python train.py --d_model=160 --parallel_block=false --init_std_down=0.00363 --seq_len=128
MLP neurons of a small language model. Each row is named by its layer, matrix (gate and up: input weights) and neuron, and shows model dimensions 64-159. Each number is 500 + 25 x the weight over its row's rms, rounded and kept within 0 to 999. Numbers have three digits each. A neuron's up and down rows have the sign that makes its largest values positive.
A block is one neuron, or neurons of one layer that tend to fire together. After each block is what it responds to, as a language model described it from the Wikipedia text at the highest values.

L8.gate0:494507468475486508499492507514479512419458503463512486501492548460532501509518493495516441551549521497458518520513465514540489521506537506483495524487512498511527540515485534486526492497497511522502520519541481496497484477491497537514538528532510479484472464508472508496477506498526465457
L8.up0:527481537539471512521452475512529482518490483481502480536525488471514502507484492516520477490491455481525549525470471534501487544462534501525481508541488529528503483476498539494486473473473511493529505525514518497464463504458521442475503539459465501466498504440517523522490552515530474499
L8.gate58:520543499531531489486526485483492478514497531531523494498496457469523545484520484469521493516497530488480502490460483529476488509492471513479443516432507503469514533492519515516520528452474487536502478510497494518470434503518481511548517529453483512509480480473543507471494487512506487457
L8.up58:477498519566477470485532457507495488535505511523461507546524482506535506508500494478471505576510500489489495493514461462517530503465548533476524551493497486464508525515471503496499561463508488568485504531486506518484495504501474508489513487492521525491449508545459486523503499510527531471
L8.gate129:498495491503529512528469517497532482452510432468483499523521492477508525532570519466492497528517500515485483503483469517546496486508492497507472529540490520448492516506478477484496500465454469517499495513499481462489523477515469485510510524459510500506499501456514472488483466531477459503
L8.up129:492469499499544506538500524476506494487535523491508510501498489505507500509539485494478470496500472497533469469524479484521494539503509504509485497540499526509533483478482490483497518474510476517527530497507494503513484463505492496497507496487520484515504499475574495457526486518490467500
L8.gate181:533482514500517532497499501469467483525481486497550518510529468504498481542488478449512464506454496488516510477505512513450455437485465512483465501508499515531497500502496458510484486553518467521506552490482541492469518479540527489508500469448474501486510465496493493504510488457546459488
L8.up181:493514466534488505541502514460507491516511537479525507524421487551540451500507537504445531497468465522498518479556486505494483473503474495509464506526478544538505536479496491489475477530525477511545510464485520476478537477495519500498463501494514521483515523503532515451479535494510504516
L8.gate210:488526546492485494509513524456481481510502499456462530512467456520500530498497512445525449514525483511512481483548502523506478483469465467456445489484551455483509492530480475476525536497522476528485474518470483504448503515497515520491470481486550494459496508546494518558476532501541451491
L8.up210:542444498467486518513501464489498500500496508447491476545486485551473511552529504480506457504493486439530486505505476489496482504511496532446482471520543470460471518515505510482461538488499496538504491535489536521504485521488474516459498503485533473498534494494543491477483520481513501522
L8.gate356:458490493456501523501475533519521489478497559485496498479472509515486504526511471494469498532522486504495498459527483498483509531475507452471524519473531473460532481508507470497514493522508485556527502545549521482484495462502508484468486494525432486505486468536500488484553493515461499523
L8.up356:473526501448505510523524484456556530459494541521489497544495524517499497517492521483505501493453517497535458476503527533458492518464506533490457482465525459496488503491503474532495493479495461470497501527471532476517424491503471492499509510526502495479529470522442475484494494525485509488
L8.gate417:465498516536505503535470504549483446489497431534512537541467478528544488523494485504482493480470572499565530481511473502489481504531492532482483525478507484527565539512513521514445522461509525533482478460522518529499545528510501504507506496474471481516482536509493498470498527496524486510
L8.up417:535491490510481535519502513488522482476513459500539522487484512509507509519476489504539490502516501446535535536472477490496487493512560490525509558483493504490466516517486438481454468534524512493502474521513537507508508514511506503496484499498466557514523501524506479511490528537492484496
L8.gate427:471487472503480450491498504493480492511502499481495478459459491507503484526531492501440493437500502485516467461508516495507463529451473495530495503545485485498477505510526525482495536476526522474501497513523468501453499490540548466533493488520521477506516506497508525519478499490504525503
L8.up427:507504489449494503532506505501534494475492539483513470494464467514534468498533494530482502521501506496486511448481521451506485484482494500536528510522523542474495530479507476485488496468522495471503479506480505450503495510488485507517502501506473535514513518445510593474535471535517553470
Section-heading closers. Closing == or === markers of Wikipedia section headings (Filmography, Albums, History), plus sentence-final periods before a new sentence or line.

L6.gate5:493484469444475503501430483498517522515488505489488469514517481548477499486468532493496453469486438495480503488518499532513498471493501496520481494536482508524493452507493530498537503489490543532521561489501514516488520542501502498497484501532493483495486497514488491470503479520525558484
L6.up5:465475480557488551527485536522559505483508492472506483495525462536473488514499498472501539518516514468506540500498490507497522509514559510500494508519539470484496486507504501518502533535508452515529501504520470449494491525491477450509498479461481541472499452501460519498503474521525469520
L6.gate71:482491492501483513503508527496464457496482524463513495490494466473441525516492505496504495503472478496472432482490524473499524509544461504524530486501519482473511480496466488506515510557511499555491544497521520514509455484543516495470521454517482511488529462500515477496536495505487502570
L6.up71:506479512507485492469520503506515464492463482477525440474476557544522480478485488539472527536525483482527497506480496493488442490492534499475497438497470483541551506457506558462450495479441486554493512496522490525488465532495507528510511513522478516485533533471509516515484486516493511507
L6.gate87:462490454512490473513491491495509542506510518472507516497484503456525495502551485482494462503483496486523575500501483479536514488498494523474468464491495451489520494499514484496475492461499503535480526532435498486515519483494514480531490531522503534442509486461536488507488505548514562507
L6.up87:488508519515520478497504474476514514541480511537518465471493490508503519552516512480549496526516508488501533503482512454541499495514491494550512485546477468513548500469502491519522515521471547488486485484459501494491511491516471473477512502495519512469519491500466511443474486481493497533
L6.gate289:511497460497475513498475481505494538467501501519453470490505496527486501496530518486491509547458451530509500447486451537486520475496490551476498517509507464499542502500503494453516537534513492494520503509477523504466464551532465507541478505473515514490502505459468484498486525556526478500
L6.up289:481502498514479464526499483482503526529525485436496499492485518480499487489495565549488530499496489496456500436516474492524514511473498533511509531513527510533539516462449490519493536501519504562523491515483512531444469493473514498459500510475510488494499455478522491499495531554470530535
L6.gate309:501480490517445482469504486491505560484524483469473519501490480560477518488475494520455484522470519498484500488483463509539518505498509480486501517472514532494512502515529502556487473522514523471537513480509528540510469464460481499522484487475510508484451463460548505451472501536529462503
L6.up309:493459525505509475524504507478516493466514500524491514460497464544479489445500495542523529547513524453553478513523500468504477467559467486487514479514468501508541509500531501508495522505493496437505508525489452492488491490496459495456526510486576504519464488520479480448535512520507488493
L6.gate313:445483494493495506528507547507513532504529483531481522526494495543466546478539527484480451531462508462501495442524490527520487510483490498543491474484480488525515494511495482473453520491504494509527513445520489524490500553518484483491520501475548504524493504493514447514510501515489530520
L6.up313:480465504509498469535522485503489511557460495507522507485491491545478435482529538504541510469519475500535495532499488521501500534545523500540464514499490493513545501479533513499470533494474501515534548461514463534479453493508498509502490479499490472508512471503507466488486520516544561504
L6.gate402:490491496522516518506508525526482502511533481461529504509516455519503486524467474485478461513486521475516534482513491527537513507478489507530539488490457480530515511495498530527505470496503467516548540504543524522498484490523531511450483487473434493443483455535501484510522498503548570502
L6.up402:500470462493470500490520530463496487496524453521485460486486483539498533478541552504512470531516449514522493498554530476494480466475522498497490473500496528486539519482502496502494463490490512520481539485504476505523468498483506508504487494522521507506523484471513476467456505514481548476
L6.gate437:455502504547515496516470479499504541499487504501517474534518501502463511502500537471498497459528516517546486457501495518504492492528475516490510449532471505513551504506484485486516519488487473496526479470505495502478483469480529495490490493475520456427527500521555507505436503511510491540
L6.up437:446468471506498513491498526527487542522480501492517470506468505529506488523481531518485525500513466524478495484449507486505466519524502505516440497532491509501503539489540473488528434490528477530510545486492471528494454479489506485476506446495504486454481479469509462461480461458478476492
Heading closing markers. Closing = / == / === markers ending an article title or section heading, e.g. "= Tsou language =", "==Biography==", "===Casting===".

L3.gate374:510490526527513503468497492483536474491521504527526515502501512548515469511516531472425546507471549490550516481532498447496476504527525528488471490528514518503521476501485504558521523496501517480497530507494480532477477492519473516496480490545504529520510489492491497533465531519506457517
L3.up374:507487503513520495496478509488529488519473454457460515555501492515512534475488507514520498491459499482518463476480507496493521482454463518495525501476513531475475517527501473512490530470528547480527492455504454466486506499542509517491557501494500477527534476548527499498459514542517468519
Word-final pieces completing words. Final sub-word pieces that finish a word split into fragments, mostly in proper names of places, people and teams, as in Spr-ings, Daw-son, Detro-it.

L6.gate85:463507468493507530490513479530539519480529527484531515448469518476524499484483517492496504503540547508484526508484491530487494505511482550459436511508540479529533499476511497487487480488441503511488511478498497499497486502563504483465511496480502483494505496502530529492457481529530512480
L6.up85:545515500475472505461511474474518507508507483529514453515472549490477514512466511502492531510503551502517490485512527491557500484493517477459491532480506534486532501510552504484468479497513526502478481508517429453525545459501501497500484460524532471504490514527507471540538490468499509521
L6.gate154:509492503485451463541469514546557542487514503526491588549498510499523511481548517493499531529516479471512484486542539499482544456526515500566506508478494548535533506520510520518522518492504528451469514540473469507493483518511509514492517497489508528488478506503525481490499496510509480520
L6.up154:468467490466487486475505517487503479506521541473524493479445482511509524487557545465505523515527479433491470476518510504519512500506510419513504509492504499478497505530443517519494485499491483454476534506489515480507473495501484522505522564493510475494516548492501492473505488506498487521
L6.gate170:505476467474491504511492513527495491497503485514481528476485542477508522511541480506497520475540534437490522496468521538462515497483511480457563514516486482519521509522521513501488490527439545507501488501493472492522470507538498513475517546489492539467462522514508486510504475525522482465
L6.up170:502537496496515464463482514485502495509528542492509539518516483506530525491475555520554556502482504441531482518518491494495492471535520501470537526524437529530485496510528526487554531504473527485530489480456479532467477511499450505481486517482516477460525494495522501467509520480512481472
L6.gate248:515514521494521481472452469533542487488503535520497542504504504486501526467506519481506470515486464520485509441496503552499456529548459484571489471521449488485512511497502512507573489501533520447507494480511511498486526548537484484512467487539492480460516533499515494501471475526519514490
L6.up248:522518491486506437468498465509542493492492539535528484486508506515529496476522478526498526560480531465505540497534541527522492493526531504493483482464485499494487491499476516467488492447511523514520480524520521530492513476512500533465496513518515494491492478494488551548458494470470474481
L6.gate287:474476500486511488478515482479520503467524486490547450499488524453509487498438541455479506518540517451498462485567539485498505525553504487475507535505457523506491523506536456486535522512491497462457490525481515474486477474482519510479517507524442525488484540536511488518499489543511489520
L6.up287:484503519503475494491499467495518485494501516485487470510495504485535497488468487464463503563497513469508486461524525475483519511515447487478508516530468527537491488544536494538509471505498492466518477528500465484488463494513517481518490498485501489483499459510514484499508505516555450500
L6.gate292:522449481514491486490525527464525482516506488502493463505533528489540516487516492489489533530484496488512506486474568528503459502506468510446521469494526527494496478510524488476503535514506551484461493501530503519510499495503480533484508480523519506490464510565508492497488513534459460535
L6.up292:508498519512449527467496515466562487502477516481478458457536509523501504475518532480486524515488539473454497508490487504505483564503463494502509500506514518511492493485566473485488484521506492566502511487527496512473518523467514540495496499521501506508525457514488507515483547505542507577
L6.gate358:490479484484482519480505478482495507507476497516476484520465519459557480529478490489480526534530565494498505522493538491476475484556486495497492531513506525550502536563504471558483535489496548507481448479498524503502504521486511450505538533539456508475498508463502497452468508503552475510
L6.up358:491495449504471457516507503513531464522496488515503515514527554511485518483505457543535515534529471472509469518509526475508510518532460447510485510504444468528503468499502551538516478462448498478495506482479528491480510534491496488468510509513455468472516441521446491510497466524512507519
L6.gate432:497494469475464499454497488493460457494515537494457525482477547526497503544477500515534485510508496510520483441514528522529468530524504473507489479542485459483498523521493460523475505493508565515504480450480506502515465489513507488475456512481505487533495506541472493506520504504464519525
L6.up432:521494494520477530458525569528469513504579509504555477502490501499498551519481518519541547459532520487502485494493537495533507514511501516477519517483515537525482445491464495527494491514484505468505502486513485461498484486508505450526507516515519503528512507535503535511533491514502486520
Surname-ending word pieces. Final subword pieces completing multi-token surnames after a first name, in credits, lists and reviews, such as Cumm-ings, Horns-by, Turn-er.

L3.gate305:487478487514513502521477512505483526487520467448490519489527529516531460523544515501509504552433448512468491488529509458522524544484516499505495513504524487473488452450497532499499512514510539527506454455496536475465481487507479512509514501497497526508531495503490496496501494525498555486
L3.up305:460499485476473530485545496508558503460474500519483486443493545510494528538496474536479470501545505528507481516535524501504500526510490484479524485496487457501478540453473499549471483479447478477483492540491471497466536476528498461491492535526482500458516498495460522516516505525480458554
Word-start V and name pieces. Mostly capital V opening a word, often at line start after headings or in tables (Vivaceta, Vice, Vladyslav), plus inner fragments of foreign names (Neftchi, Guano, Chevigny).

L8.gate107:466509458497502481541514524515528500490476494517517515445473520532518502515527513461507497493558490482504502531496498510488475512487497506522580518510497538521492476489476490503494518509508486506483472511482524499496515537519485500497519495466464503477492530492493522473501512493480488476
L8.up107:506491499481539506493501544494477530456497514467482531488502501493525521503490459480550499473509518520532500481486529451502544483458522509493521492459497531501470506529585511516488488460522507490452524493490496451482511473488502457496500527522481508501494522490565529493483471499526472514
L8.gate209:482513531529469519513509465509482526504503531498491501538504473492477533461483494514502483481520486488537510498540521496491524548506487515472494507540514504493489481508498478475500536487453471507479483510539506501491500537477477509448492462484489452496468503485561504508532457475506449501
L8.up209:486489503466476487498528545523507455522494516458493495489485530457470506470493512497505552548536525487505496495515476468488500482507526530479478472450515491526512508501505498455478513499526463462467533500497497486499520504509507458483511484470505478519505487490565531458462444472496534498
L8.gate221:478510477480478481478565479483534487456483498453525493467471516466506552478481515525501517484569502501513447486518538498529460518513502495494568525458496493479510459493518522477492481503476503465491504534485470476521470485508493506499506530519478524452497524518528474534483503483505471524
L8.up221:522464493479510477509488459539483491472514469519509514509530488475442455533483525492548490537521474465458515465531553533541506502469482474477513488516503488515479501487508455528497534481537485514482519489504457479482498484537533475470472485507451493496477503570518488523525530514504478518
L8.gate252:486471527498491512505481486500552511524528493499522482528476506480552568480463498507480523551519512500513504469515498513506486490514495478501491468496503503528483541509500443499513531492507488480452450522516491486483491524536497508486512464517508509523474531511471442522477477503455523524
L8.up252:518506506506543500500534464536464512482465514488536518494540490523547518477469465534528554483500467472507473467526527494474481458508489534522513490493514499494508489508497457492525511519484489465554491505461445468510501499523496488470508500500517510547477477528505446510504468459540498485
L8.gate289:489479487516438515505465505474475507477451484495513538518485487453494489522513507480499523481470489516528461470457507512499486520486518522447511486518473528507472485480558493481549448494479465465491530523496569435513557547496484480513508503513499470464484520517498535508476517534466525476
L8.up289:512470489480513526510488518456506482482489494529514479504483453543495511520524507507486528485509465519511480470514511516507475534538523524530492474486457520598478477524498452561500498499459522517481508560429492509514506486497507501501515527497457488539493502510501447479499509464479527453
L8.gate352:514531463495525485530515511522565496495489486456529520478502475464499483493479528523505488522507508446457453506547565544544467517516496494472497522504468476510543472508543518500497461506479447491520529558500511472480468495473476482526497514459505513494498478498503512518480515508489534490
L8.up352:489527481533496490447484549491513524552505509468540482492492513545526545476503514476492511486488515521468498496480507509514478460490488526492518504501528497477500490495496523509538523541493526484481497520445544535511526516498519500526511494498488483484517518498510461514511489513473502557
L8.gate355:510506462508488497537517485505504515442502488485493505492530523487484511520482444505534502504514476533476497465503491467522488530524511535519513446488496490520468517516457478474490488542466467505533488492498512479505534523524458447500545531501479490483531502491471514511498526497490506496
L8.up355:469492497515462470475457480518511516498486521512489462495511525468490513482520519509471453531505500482461499490523512472530480473476517488483565513552519479549559496465497506473509524475539482478499510480464477481506523502549505487487470496512519474520499488473477493532435485493511475495
L8.gate445:478493489499543503530496513498521523485458493512507485515472513542499550478537479462505485528534461536518499505510506484476511540538501509514454536485497460547511456539488533534531489509486493499473451549493497511499488508528557442509502492511497489508520485484544476476487481558464518501
L8.up445:501484474514498494518465438529502497515467505498494524484500505472521480475483494460480496514517515499515512448533533467500491484529491473465503505516492508565479492504528480497454503479484553504501484541457525469518541490485521472479543509521493488488530514456464460496541517492512453487
Surname endings. Final token of a person's surname, often a suffix piece, in lists, tables and credits before a comma or bar, e.g. Sapienza, Nyberg, Ginsberg.

L3.gate325:515453449512481477501481543486541472538536480509491484523518560539500530491524526507481458520490473500482504492539526531539546528481528485500452500498485547506474523523475484468502550447514476473512475462476510518476483461510480511489506515492497539468517524518557487516521518511507519489
L3.up325:485468479523505469472488539495525487509550488508511535551520477553509490487509520522514470526485512498534482437478510522536517514474512515521518483500520510486538473485497490495476508490492521495537515502490446500488510558538495459519520518488490522534498514505573457468480530493508470534
Section heading closers. Closing ==, ===, or ==== marks ending Wikipedia section headings, such as ===Seeds===, ==Squad==, ==== Poetry ====; also weakly word-final pieces like b-illion, m-ales.